Weights of a small transformer language model: vocabulary 965.
MLP neurons of a small language model. Each row is named by its layer, matrix (gate and up: input weights) and neuron, and shows model dimensions 64-191. Each number is 128 + 32 x the weight over its row's rms, rounded and kept within 0 to 255. Numbers have three digits each. A neuron's up and down rows have the sign that makes its largest values positive.
After each neuron's rows, "fires after" lists the tokens most often just before its 100 highest values on Wikipedia text that the model never trained on; "fires on" lists the tokens most often at its 100 highest values on Wikipedia text that the model never trained on.

L2.gate370:192088167087094122060158174078101144121126150065165115135120174119122170103110133116164196132148142104108122090043141127099137078133113133177103135147117109112105135133102114144215118119151167106153171157107146086183080145077134122106155141143133117077125183119116126167088170096073137091130193129121092117046115129157091118182155057135089117158174145153149155116152129155098119136109
L2.up370:150159169140144099072108149166176139098112094104164113140075133118127096151138115174038062137118123147143092147176127103077127118110152166157143165072194125095134137091134152105126138091123087160148144142087157134035100181137153139100119110095105104121094126142081159124136172105099153100165159174172091086103134122144102101169174128113104130146064119066166173180135135186114105143149
fires after: "r", " comp", "re", " st", " pr", "g"
fires on: "le", "in", "e", "ate", "im", "ug"

L8.gate510:098107098122144116126152137145123155109172127144113146173113174192085153093136131199124136136098117092156109114069085175101149149080119141142111155143127177122114172189082163158185113077098131086067146141168112180165108113107122110124143120108092108110135150158134143108175129126088078158145122139135092143097132141128152141164146089138138086146146166098124043119100124084201087104118
L8.up510:089128073145166106114154086138084191148149126122086118143115164137139186116177159097156103118136110093079129088161176131125087118123118150147169134152113121107110187104149097155168143143195136087133159143093169199124120056143111113177126101085111121065121140117143147148105184077169126175098123101213169155093134159121087115131169137089142126167140172189124108103162163164142133138163
fires after: " g", "y", "h", "ch", " G"
fires on: "en", "s", "n", "om", "ib", "ut"

L2.gate68:181148180086065100111194163090189121095165173092158136132153143147143163093160124135144135135100146134154132112207149174131120075117133104109061098082112067097122080176076138182171092140099144134157141157129059075143115178130149071138155121119110140093130111166146169128162148147128129127102093121094116138150119146136109183168125093102133182123141146095236151098107163161143086125129
L2.up68:154149117164164145183153135143046190132187121138153020125078093093207130113142097117159155134111140130125124122091136135120173144095130101094107159135085089134111146089134162102107132165083141174124134151096159060076133122164135140162120130122164124098126099178075173120150131119162130105160151142113129092115115105150142089163128137152152150131118129131129101138086161151173090081112
fires after: " sp", " all", "nd", " Sp", " March"
fires on: " ", "e", "ow", "re", "an"

L7.gate156:132110139103161095086107105154130131129181090144224149066100184129132101121153130124117152075142119099148170123102108153143142175083100163103129089160124194087173153134128101104110152147120134159105133126154176131128180085076183097106126113110138132088101117082189039126044081121208124145087147119101107104102144082126164128113087140131116179101137133117173116145164167144119131145135
L7.up156:152139109117141084113128158109119208056112144150171077117137149144137145172137142113103077105119110104134166133144126102103097166137140124131080133041122110115161170132148154125139211129166098075161152172130098161154093104130110103141090097115108122118128111132086055042142070113153123126114158138140150056151126146080137063102118130125145100079088132147105081099178152101135116113124
fires after: " T", "et", " R", " t", "t", "nt"
fires on: "om", " John", "w", "og", "on", "im"

L2.gate458:092062132125125136182127164114103142067103076137148103143095104181104134132128141124202129096102082143159132094117190127039170144079106087133108103116130138180147156124088089106138135117083177146126154125133101133166114121107117131107167123207124159064090092112133146112135130159089092100128143077132067099100104112099179126155065095187132144126137132123089104117120132107129159093126
L2.up458:129085142081171168139157181143149084113166174109110104165129109098138166161045155151117151096160128083116083092100143090159092185114083094159189144078117209136113173140138146138135156167138156092123146122150163151127071160121107168140154137081106116158123145091099121146101109083087093187083155103119148120121139093168148126150148145107168154095121139132133081101116126114119142140137
fires after: " n", " spec", "ec", " D", "en", " ev"
fires on: "ear", "ies", "orth", "ents", "ames"

L8.gate222:128139096166145084139129073059146182127115155087148140097058144158035072169080163135094132128125138105191092135118129146124116087130135142102128135148185138139121125138051093130144122071077060114097170105119159201142115154091111123130148115100189188126147192151162102122122162151129160113099133200127120131067154165147085152104133149104160095149144104166136164160124137136091159133117
L8.up222:132156133173087102124118145123151108088112085094125125150131170102115182110129127138191159152188124125194099143168112105144158125148114125126061138133047158106061114095071148127085174110035094134126126114159118127132098122089150125095152111082114167062181137187098050121119128128073129154110185081109118089121158068128110127149139076126092076104075130140198080139139116134072111160122
fires after: "3", "1", "0", "9", "4"
fires on: "."

L6.gate411:071144142226195149182071160161164143100098130136166157114126162096136130138151124133146145135167043125181151159086112126131127113094133104123161061105113132118133131118080144134156130061077151149094156132101107158120155097123159142123120072049163124084140116157179156106138200113198056140133120118091181180156147128150128127157063094080106067111076164155157134106180122107109119149144
L6.up411:044109118143182130081095148127133101142175123184112161160086178119119140178184175136101155180094117099123170151105124173116155086038173092125167164191159102109066196125110150078110169092111126086140129167153127130147110116089121128094134092111114084080056066138078141154137169107142128125144123094112138126133113110137142101133112115123142153172082137158187130151124169105132137162091
fires after: "y", "a", " w", " A", "."
fires on: "d", "ater", "nt", "c", "us", "s"

L2.gate228:108173109044174141114074119175132192052136174147151082087086186140132129159139136178080089085120090153152167075102129147095115154172122146150145144191148134142136098099115169074136159073166146128108154152176149169148118095141173133093202074132159110134121122114150148145108194154116147072119115115059123135121103095082151147124111110139059088100116083141123119163100160089133142177099
L2.up228:146152125110149122094128146121089146102161145096133125165157165141174214131123129164161172148076140201119152203175149088173144101127199075146109109150110168110106155133106168182129152062121130151142131116146128132143061154135167167174168205067151200175098118154083096126158163155163096109112133135143104088121103110072107137150129075138116138138091087146135119112142131080141120095193
fires after: "2", "1", "um", "3", "+", "4"
fires on: "3", "1", "b", "2", "6", "4"

L6.gate380:136093118101164141101135207127142131116076155124159143127136102106128125113130119120091047126128091084135157172095138143104180093092183149187105115142097118141170158124152085098145174134132135087133154123118119194146150104083135180144125106125156147102169157077096135160138148156137106202151175123098191118130092139127122093177115147052130132084104177147179133124114107166107114158159
L6.up380:145125119131109209106162148081198080146153114115185150112129083108121109126122098141104129108174134091153164138094161167133151150134127144167170124066126061122115151092153066111133199122156147169171134084109095112121153146090124115104094094118138185087148102136100163145151170144100142108112158138120196079112118147133106088157115137137102073094120139159102130182073109164131073097122
fires after: " v", " comp", "od", " app", "iv", "st"
fires on: "e", "le", "al", "ar", "ate", "ur"

L2.gate294:142157086104096111134091117161159170162099123097131140162122138171152102086119134177111124161100113129144137083184165125142171156119175120158138152083167097165146156101118117096098160177101059131145186100075108184186120165091211112097140151054095149129108157144124129084169117188123108118168120137139131163144130098164144137109090139198192100124121148130174105219115070118145209094167
L2.up294:168142121148129142069177162138193087070174100037095055081160151136134126164163113134113152130090134150126144118134122150136115150137105148132136158090074175139112062102134094118084144131107119064151122078118111146138089106107136122055106042136156193138159115160127179105150160120116139101094123151196104109086070128152139150139148149139081139137121164128143094130132177134149105180124
fires after: "–", " F", "at", "c", " M", " Fran"
fires on: "ary", "her", "7", "k", "5"

L2.gate224:111077063081159127141170117142138105064126079154194133109100166183154119134088147158144204135098086136104172140123111063084120151061137123157138161171131172130150122059089102083090087106171119092175126149149092146131145176147111072121112123133175104110056122134115146156120143147082106122144119125102148146180110113187157117152080196132146092157094089137180128231101135082161109120081
L2.up224:135147054119061142077099076132123119143129128152105044157123154165133098176078156159140149131071118183106192148104113079105108129134103110214115103175203095149129126125122119129108124183129097124145120084170111114115163115103118136076068142100151109131106115128125171131173119155072091056126201145117132110131130101138168144097108126144100095134150094148106114134068143153109159136162
fires after: "m", " ev", " Al", "im", " spec", " de"
fires on: "b", "ial", "ent", "per"

L2.gate434:138145130132109084110109121139093107176114143117104127091179138173105097138108163172146088094152084136136128039127175152093138204053146110191078123136105146104140142144150126152096170056124128111077185155105093146175110120124173124165096173104118141070118144119176104075083102134176153163110133194130150085174092140130078146095112168095128102137104135121147183107101123053110070197144
L2.up434:132140160116128132157131212136158147153110165110036085151126189116153118132061171138149140198135181155191174080164125178130139118118171108148137042130175115130144165125097123167149157144130122110098109128063063085152093091117146118140123126176137128104093157147195067116187147161151102142142119134084121117154129104100125128119122148147094100107182102175112157065142188065114145146118
fires after: " n", "um", " an", " h", "ot"
fires on: "um", "ber", "igh", "her", "y", "on"

L7.gate321:181101133197195140149103147166161152136110147103126151099089112158124043105203182117157141120146103145122147142088145132197163103106126127101073119139090165134132151080097109140143130113157099108099177141120088156180082168114138139151150141108127142129181106120136039081075113162169167139156153146122136105157100154146117215184116093105152124142081151172111124118107139077120103144064
L7.up321:130122126182156173182142146092073119130064113152063175158091073158125106142143132106097121115142181107173099094093116136207078133074154107177099081129137134137125192142143188131150114103122096165115154151136093090163140148129131102142123091146082160091084107145112105157123138118096145064171102085086126061142157139201130131185143093151140128173103130130133128114088140148126109156177
fires after: " N", " V", " c", " qu", "n", " C"
fires on: "ot", "od", "ut", "un", " not"

L7.gate219:134090079120102167117135132068060133120063138137182131114105152109112153112154152190161183174110105161132118143145062143143160077106158077123106101111148174143127166086120108113108182121122173169083135149138092132115118103117211114107120114110117091137099156127171148116107138094170135122134099119148155144067137114129089166155160083143113139140111100152103134060119156160156080175139
L7.up219:140138090094132142098094072109161122148153091149188092154148168134081043159136148150132101100107095103114128091064129168143137131103167108101118167140104137110162100119092205127154156149153111184094123142104064139154141156154172108146113215144144100107131136137078135082092131169122106086121184112141100168114061171126096170158125113156109178148172118090088164144132146167108164196111
fires after: " ", "\n", " f", " r", " F"
fires on: "end", "ac", "-", ".\n\n", "."

L2.gate354:137132142132090114125110085129150131102125099123156134174142127111170141167127110110115093073173112150131090182133172103093119178108038089214147116062152139141114129117109096122123142146093190096153195116095102134130139152152157145183142115108116083093120158091099165138144165129073124144147151129125142118127042166209110118139079124104086155155090152091181180120103181070115115072162
L2.up354:106090098080087148180150136103165108060114124095151114119061136143110166126116118135102086112161048145153057153132165104113115163164163137127118116172115133122144163141113053089152112145108161065126099154186183080137132135079112093168158118198138112120143134140123115128102114110142035147172128151129152140132106093110152129141124139176155186132117138110189163195126182093135121091142
fires after: "en", " spec", "ec", "ult", "iz"
fires on: "ure", "es", "re", "ies", "ge", "ate"

L8.gate317:165158172170116151138149157155125114102137116182158096101085165145131103133106141148110161050096126140166161176179134132115117120120161084091127098188073150094110124157077170118171178065156092105117177150122153120159122143137158112163166189135153097110143096185136080140077078164129169133155038096051132131108083091184106117116080119161192083121090119111086110120141120075118108186178
L8.up317:121157182120109137129130130090082107075114129170101115074113151151126131103126109198138209117111124122135140162111118084157167108088200131111163071120032088133149132122157143136125080097139112095140128143118166054118150149101144087108150092119109094138068092156107178195117097121134157130112151090102211133151084075136136128142135118160156129176118155105098106161121118057131106206114
fires after: "2", " K", "e", " R", " M"
fires on: "0", "at", "ot", "ch", "y"

L6.gate259:149134123130110072173148169120091125082122112106127074152137108149158171148099112165132143079109111103169088103058178156144120117148157108158086129109106148148096104142053112096125109141048189184147118096119081186111160161111140082142148113097196115131123168133076060164133114178123093114142215126065067119149108113149088110157121100130060106126145083095147108164065102063153144140120
L6.up259:109138129098151098142132090065118162083119133167172130155110134132148154142079135156142129063135098133109166123107070113111120140102114107174160095140148113161137169088108129129096150112080085149107123101118159186129123060157087169155054077197109150155142172121130095089097127137127138099153151112117146104097124115160155090127177084102134118138139092058153142151138097142138137141098
fires after: "c", "f", " l", "he", "p", " P"
fires on: "ess", "m", "pt", "f", "act", "ent"

L2.gate84:088107057136068132085174126073128083116114104158190181119109174160082163168137150178135080121109120149134154134140178119131132133137103171121116105128101149095149133185122121113136100154124103102092157103164111150097091174100204093096128127179106117076032160097165073076093162146141144129176136108129168121072123133150173164136127088097107112129116158101187142103173141142170129176095
L2.up84:091133102150103089130155137102167123112157054068138086168165166171075156175184086188135123107091124141148161144116161150164123125093096109114097109149116084060189089096086102159108175164144157100073143159134167164106216212122119109116094141143155133121126175123116109088167098119123160139165106128151211140109109129103122143115080118176122136148120171123146101161077067143140140097115
fires after: " r", " ", " Ar", "ran", " G", " E"
fires on: "k", "ran", "un", "ol", "ident", "ch"

L2.gate431:162106138089099092152121112130128180069129163117157082096126207108163096134142132114111201116069120150100102098043132076154145182093108145112162147120112167096146128105165177066078121114109118104140157135150157108107126205177156114106083164119124132134113147109100135182187166163070124110119117146057120092118112117071176147158125146128106112144148118126149123123094145113113154099163
L2.up431:159142146128163137090135120154070115152093162135139097125129133082169158137062089162173118112187086068091142083097135178134087139133135146192183121133116140084107066123127133071127089154127140142141098084119050115108100076147127154175126164124112174130057137102130190167093141108175094136178129166124138119118160134128110112077132093126132102153171145083082134089128131162098089109166
fires after: "3", "5", "6", "1", "0", "2"
fires on: ",", "y"

L2.gate101:137098103101186104143105152162136169165196126105133088138128125100112144098124065154163179091091147112166157127139101107109148127153122086146163102162082118153087178167077162157116158135165112118109138123126136104087185133078163103102207141146181144123140128150124106081113213127114131056121164078118125074111093144092147117157116158131140148097112136104123133186133143130129153174096
L2.up101:152108112141143127171171170188128118115125122096111113153136093128111167136148126116132140119110157161119142147133126083133109196106102128138116130115110227145121159169086117059154120071141110111158118144163108126096119152081102121161137156117084159095150159191110118150133142074150160146092090133142111100117167076132120087176096109090111144119093118138145116191106180144182140183169
fires after: " a", " (", "-", " in", ",", " \""
fires on: " s", "s"

L6.gate178:100175146140135121107119150140082148088132142058065111095096146129117084114119166102117169150131111133130111093080120099062076133035138166162145166129127128173109106068094085111175066192145111147135124094137131082171118131162118130181094100177137106109178135154144128110106175097106115105142102109177168156167144122079064128148079121126141115142180142134088129136132106053068168167144
L6.up178:089124141120133164090127160159093116118068148149144153110116128193091113144154198088148128092095140152155142113155100060149155070106189139094090182131134181176117094094139140142107146146122123136130154147100075083129179168085151113199129188154152124091100150163168098081154063171089100133134147118117058175126171209147056117228117072119086152173142128113172103170143142141134179110149
fires after: "v", " K", " f", "f", " an"
fires on: "id", "ey", "ill", "ot", "ig"

L8.gate225:108148107139125101111116119119109111154160109120112159131055153142175112117148086162144103096131090079097077092085135107146121203140127151118087183125152091116171083128073114146061124147134115091097147097156131123105112138115114116068137113146143111084075135127213112074106122129142136058117191147169143147131169109136142116104106217111087128119136126187155141174083106103136190121100
L8.up225:125145073103090148091136069088117078179175117151121108125134160119188124131144128189088111158108125128122145146158155108091129125122177144191161194127121141090079112138122137108177143162112119065132147123130128093121102145096121135096123080081096147166105143161148177056159073118136138133146121052100059111089151155113114122133122172124062146120104183146154090182163137109120148126129
fires after: " p", " P", " A", " U", "P"
fires on: "res", "z", "s", "as", "A"

L2.gate297:101124189151139122126101162149139140105114165131123109143107136156120106127088176094060166110215076114180140141142149182095127119109134109170119140101140153135160112124131072114120108149131113174126109102139111092146134147066196146152154207032136124120120131103129118123113143169143150152135068130106139170133110173194098165161056127130111130106119140085163094138144062115116059171209
L2.up297:209155200142152129090139188145015139140167153131108141173079139121139196106069144141135156154136110096142119064153137157122097139122159081085100178151186094106126106138087147176154111173108095147101133178082109128141192100094184153132143107120097129120112163107133139116207126161090067154126108133142102130127146117195170046119114132100052121156123059120113129148120135184122134062107
fires after: " s", "p", " with", "rough", " th", "l"
fires on: "out", "resent", "ug", "ction", "outh", "ose"

L2.gate227:097063082181119156114150171137173116116107124168159151096125141123175128145125154156137161098167094146176154142133109085073205125126077092067131132155129211103137124099084182146139149194123109157127176119155073102171114092064157193117122157077116150144115206141139099089178091102117095148140095160086144118110104104127057135130087085098112147091108134112093151068162121118074142134126
L2.up227:201111102094130165102104152109134144076127131160089161117147144091177130105172137141149163139145163095126129136116180195125150128143113135098160103134161159104132112113110133153245109141162100097096119168127132078151111137123121131157161086089163094145130125056145112166166131146146061080111131132105145152080057184045101094178084108154134116126106148082085114129179126126105062139103
fires after: "ubl", "ad", " ele", " the", " n", "x"
fires on: "ican", " National", "ian", "cted", "ational"

L6.gate450:110121116138110162127160120096127158141138118166141189135112117138129194084100133140089142130148151142182087142075093175125174101110134115174143148136221111127140085197093099162149082069104152090089147134139133151156077197112167102159128098118123135155136162083162111177167128128089135128140116166069104196088131123108128155141105162084156106098130161089126157065086171102172196144115
L6.up450:109069172107177124120132121140098103125123188137117132111122137104074163168154141176149112167105135120161141151131108172140195166156153206170133191062174120147128113145114223104074071075106152112107120155167118149086166121130108126170086129149150107137196173150122095132230167072115134065109157128095158138148130142197114153084138095079106130125095148106133141122128104096194098118115
fires after: " gr", "r", "l", "m", "z", "od"
fires on: "oup", "e", "and", "at", "ock", "ist"

L7.gate244:118106108172085102108119075147088144154113087104059103151088096138135128063108138135093126136073129144131140130076133139098104138073146093130105176126135157130127118101072093096123183107107131194115200168103151148127154138120170172116166147137121066143133118127085052159160107135144095126114096084143147093148042129083086191131097126113093189087126122122110063143110153097143149080159
L7.up244:105119161175158161112134124143066130099086157143129140144132124106105126170141163107198084153107111147112159135117099093095105186187177167169178162140119171166152146109134173124123107178133118124053182113130122145123122159043156141143145171129099102140126080062092185160170160116088108183147092172152155101134143169105125097154132095114127128119125159123141082138093185106121101125166
fires after: " C", " c", "iss", "c", "op"
fires on: "or", "ap", " of", " im", "om", "ip"

L2.gate169:098132082119073164158155129095130150114118135127146101150075114108126133093108125140154095166132132166101146101127172123123145121160136140191172119149107141097155112076071123043162111081110127127111133147161070163158122132105146132170128167165109124055092141146149157112142148141138147095138153099051149136171071131127128182148122150103159133060105114143126119095103117103147091116141
L2.up169:079133056134112127153105130115169177079141130119123095092102157092130150172113136204202147126149119078086127132118187149125149196174152095199132186128111208086092136109120102086132082085141154101127111149161115184122069130133146099109118152125174115127104140140110134139154127131130142078160108127121202141139174097137131106139144086165093130115156143163151081106115107130137146106150
fires after: " ", "am", " Z", "iam", "im", "5"
fires on: "ent", "od", ",", ":", " up"

L6.gate403:183074107151144097110094100158082174193129084117121144143147154120169129057112113127112156153154126113077140085117114169169163085181063094107120101190113127151136102156121102134117138084127102135131093092120106148137083163157193147103149186104111133128120165125150090135092149189122184209184114132160127134107140107079157104151078136111139126183089164111168128178106056143156149193153
L6.up403:157157103119097080135164030163094106083150118178141111162126140142118134168109105084052121110082102112091130132178139078128161124145108159151082147111186162129082132070120076100042137151119096156162149102121159070160121105092149079185114105142180168098092142179075130075119160067140177130130120130068148097135102101136056171144136151135171135135126123167116167097141161152116071107108
fires after: ".\n\n", "u", "|", "c", "ar"
fires on: "==", "ro", " ", "on", ")\n\n", "l"

L8.gate266:158146167135161159127143154091098113149072112136152098113097113152106104124116187162136150203103075135144106168135160179084135101051172127140115107137083138177150143109132153130084124169127183132155115123084172128138137094121115135149202151161125094155095189082138093152153110141151183148093159101155128148129112103164167209170125131108114119142150143129121110120063124080102108165116
L8.up266:158123081128095163178134175096240164148172156126239136162102116108137113088081110157143075126117132136152127120155087118115163067115167117117100143096097114123137103110195104114123139182180136147151198131135111147119099098120087124098154123126192201099202092153135100123111192187117147122109085064113083099190191127159101100168161155102162125095094117159138136125150133131138102114128
fires after: " l", " o", " ex", " w", "vi", "ree"
fires on: "b", " sp", "t", "ik", "ro", " ag"

L2.gate323:150111146122130116111115111115114144097125120073120122139128179127199117144108107162187123112136078165144131161101148147127190136121099153133144127135153127145161179152135166088128120066167190098101183120079134158092080152153146152171113108120132119061059114132129143189162122121157117129090099119093099074117096113070127198161119139051111109092122097186114149117129160137091101085167
L2.up323:128190158112111073143136091095218113127169086118135149136136025143102130112138140127114096146097160100107119110115186107140129122097155126129104169163132102105142126074111108148139124143096103163105137137057145176126173080129088126173064169144133128154088126169131103102127133120173128153052141156131061115115101132155135149151087153126156109109063144124063173144107151131111117114136
fires after: " re", "if", ":", " d", "p"
fires on: "fer", " Eng", "ra", "resent", "f"

L6.gate125:105162197136161130133146207108093092129124121161163134084084173169074143074118132087139111104133068152189117162112121154158205096168086110122088099164191123147105138162153112118145220133157119149083117135073143096120123153109093104103107110116100138143149124145117135145056089200124099140115156096188119147158117167171125169165167097112124103153188144140143105111080107151156113105105
L6.up125:150151103104038154094113088116063146191139097117138122166081139117134070083129138128139106100113152121138159161099104133178188136108074036108120172120163110145155109094148121123083155149153114171132133196157092103143125167154137157156140098098106091143160146146180141137104126118134103154161142113110114121135186177092086173164128110131184113131121148134122113073075129139137128174099
fires after: " C", " H", " c", " w", " r", "c"
fires on: "un", "ap", "et", "ut", "on", "our"

L2.gate426:082148130152112100100094138160114185079058072114123129206170099127237085146093100189132145125087053131133080125104119068174138122121112109119059168137110146076094119116050087159072090083070162153100144071103105081082131126128148113146071180100135153120111119169162094131076141138131129117082163091139127152142090120104068128134103136123145105151088125121169185120136126148089064101129
L2.up426:109130132105127103134106150131200108179127138089144128087088119098170112123131158123167170104078122174097150156090046114099160164102092149106090106151141123130081135100152115104145195120152142151162147187095110124129152151172154147154149107118170162202101107155135155180118114105134147098141125068130135108102125159124131187159134075157109144142096095121156176140100185091096152109110
fires after: "m", "ens", "iss", "im", "w"
fires on: "ed", "est", "e", "it", "ion", "ier"

L2.gate369:129153122114091119126140121103055119164134131135115155136166142143106183135102130113144182094103132146126135171170112125139121134130124060080159113134117099145130157115104093122099077107064153160147120098109114061094177099141173121074178181156148145097115128114175163106167115145107112121145155137089185074207102104167131093154145186129119107165079158115179130142117173136174166115183
L2.up369:133156124092100109114196102200188117093100077072122161104115123112112101088098108145095075118108104063132071135141173209201148077091109127162074181046119098129135161110147075113171122135080099140144138117181174127106111135109104097155134140131128150120182094125122096128078111103156098164156105128148159081126093158159110152163103072163095123134157194134099116157145110153139103108131
fires after: " sec", " att", "ly", " un", "en", " sp"
fires on: "re", "m", "em", "ur", "a"

L2.gate291:119112161168140106067165094053091100130107122124106164142130127152119165094153183176152073141076102151124120115112169121155152140168115070132123080133109125148130184150056164148164085075120114120084136110121117055144167181100130112048149127117165091058084127116148124167120122146161028187127156156084142175125146121091061139134084149158139109125129115164180168160142098110160040145111
L2.up291:149080114083047180101184110159081152108097120115162060116100084189096118112035159128122079103145111153146125132154144147089163121095098139201135109105123199155165160094148138054076163125153146102140129106094097155080095151132169090134101167137133106120156116060106118165142093182216186124123181155143106140128171143082118129139139130108079141116109167150155139114104110125105162140139
fires after: "e", "re", "u", "i"
fires on: "op", "are", "ar", "E", "ate", "ak"

L2.gate327:122131130080105159137124170086149103095108072134184125141090131162153123092100130145194125166113137152088123132190134174186119117173123114151145182149148142101090119160157090165185131119069163120166138121153165108098117167093158180234111089116086100111103143110155122180153165174128124096122091154138163175148139087138117141134132084104167141102097074103177059100144144128124150096155
L2.up327:073115132117119132143159145121155113140131139125159100106088134124121092085175105116070164106137173133131076121079129116080120158114138128108127134117135182163036169134131018170126121094110143113140082147103091115073203131161124155119107108138116143164122075183113126168116125137095134090147199162139133159127176102146184087102130124120105167114102154122144141143149145132144085120178
fires after: " J", " D", "d", " M", "iz", "is"
fires on: "ed", "iv", "ing", "ive", "ress"

L7.gate3:095108073201157166140086105108143106094138107150139141149126156157127090133093143111176123115126142063177170178137114173148101068125152126109085109175107084059116107126073114101078134116104132133172156118157093148149081103116067093139074085170195115103115121166185140124103125159149135161104113149116130109157108148147163156171131110011124065137143135154124076135116157098133164203108
L7.up3:146107154169151140131135134113115084094131110146134150134187114155136093139134167112161103120122134069178178144146134130089101070121148146142073156175153150095076064071090098091094122170120117112159126071083084125115121135126078064155090131154178052171145094138108097129112077163112111138107122168122118100074182059134138150139161075041097110151133105132111176109135150093143189150183
fires after: ".", "0", "2", "p"
fires on: " m", "0", "ap"

L2.gate459:102123092087112103130170131115097095119097121116111113075095139186091165030131161071154111130150108167100167141145173145113106107164086072187173124129104112107167166112167108141147151105110124122168108104132105092127102114110130163112205147128134116130127122095161138145127127101138146180131114101124157117137120188117184069193101107089108120121143170114088103156099068103142100157192
L2.up459:162122125104114091133141122127109143145109148112138131102086142122139144133098105145120093117154149108155173130101097154123129110149115158107122215068094080096167146110109138135112149162071147172184130153107081072054137098123077042050142149114085176129108137135152109086180102110111169127126192099107126118100106101102114127202146119151134150113125161157161175163078066119104088153108
fires after: " B", " b", "a", "e", " d", "ies"
fires on: "el", "ul"

L2.gate142:175068053162142171155194106095116158110132122181165111144127089118096157141058101145125169176151154121112112110146101139149102173154101210176109108160153124161189171154139082077162111073127147124171171129174111144138106073145141128118177135128096111099103116124148106156122142136123147103146150134101130089126073130132124166149143164104151169100068104135173149126081160037121096124095
L2.up142:078158077091151109093143045162088107111098120109102097092084128100112091206115108096119155112145112144141178165156075098140108146132101114192113119055168116125126102124122162119161081107135056112128118111080112098124080135126099079107159129102089096163183073139103118173134130146127162170135132151116134069133127135140098128125139123103109216146104151116147166118084128073136109149091
fires after: " o", " T", " l", " b"
fires on: "re", "pen", "b", "ine", "e", "ade"

L2.gate461:148115063120108128135092095073088161128099077131127101167137184101132104165102119094118165082111139127170106149081041189099075200103095117176086114138181131096166188081152121128138116075157132137173151123160101098098117083122143092176109128143106085104141151127146078060123132190150106088102117095145142100138105125117077149132072143149132189097115145131136118125098142169178092141154
L2.up461:134123169166145151104108103097121166127186118164060086157181130148152156096143121101159122157163104165138128051138144096134173132108130165141149155171157109139155077167120149171092132105188128140088149111101065158145182126178193185091133128117118117121131132121122151146120137119136165079080120203173183092079169127076165109109156134056098133145147109076144021075124153140136188105134
fires after: " K", "ap", " H", " c"
fires on: "h", "s", "er", "r", "t", "."

L2.gate4:111115088074111121104078072186132151144132129149147141080136145090104117105189157208143176109182112127106112119110102164091143127098090074111098148139106126091118115109127098075135159114102098153116071084112100168164183078103161154148128107127138124131110131166156081076070190157187202161152130084122178091147122143074088068098138125074111111094126187084115126126090118136163138105132
L2.up4:131110162129175143177174134116112145122100160135135151094090159138134196135117115150136117081122124124110122157191132139066116057098128171068091163137184171121124115108143160128083115097091181116121135123168066158128130100127067146152087227176149151116111140134130106109107103126150080184098125123105167167150068136159165093100134110144195179126152109140120102065125086162085162192139
fires after: " h", " H", "on", "ter", "om"
fires on: "igh", "est", "or", "h", "ast"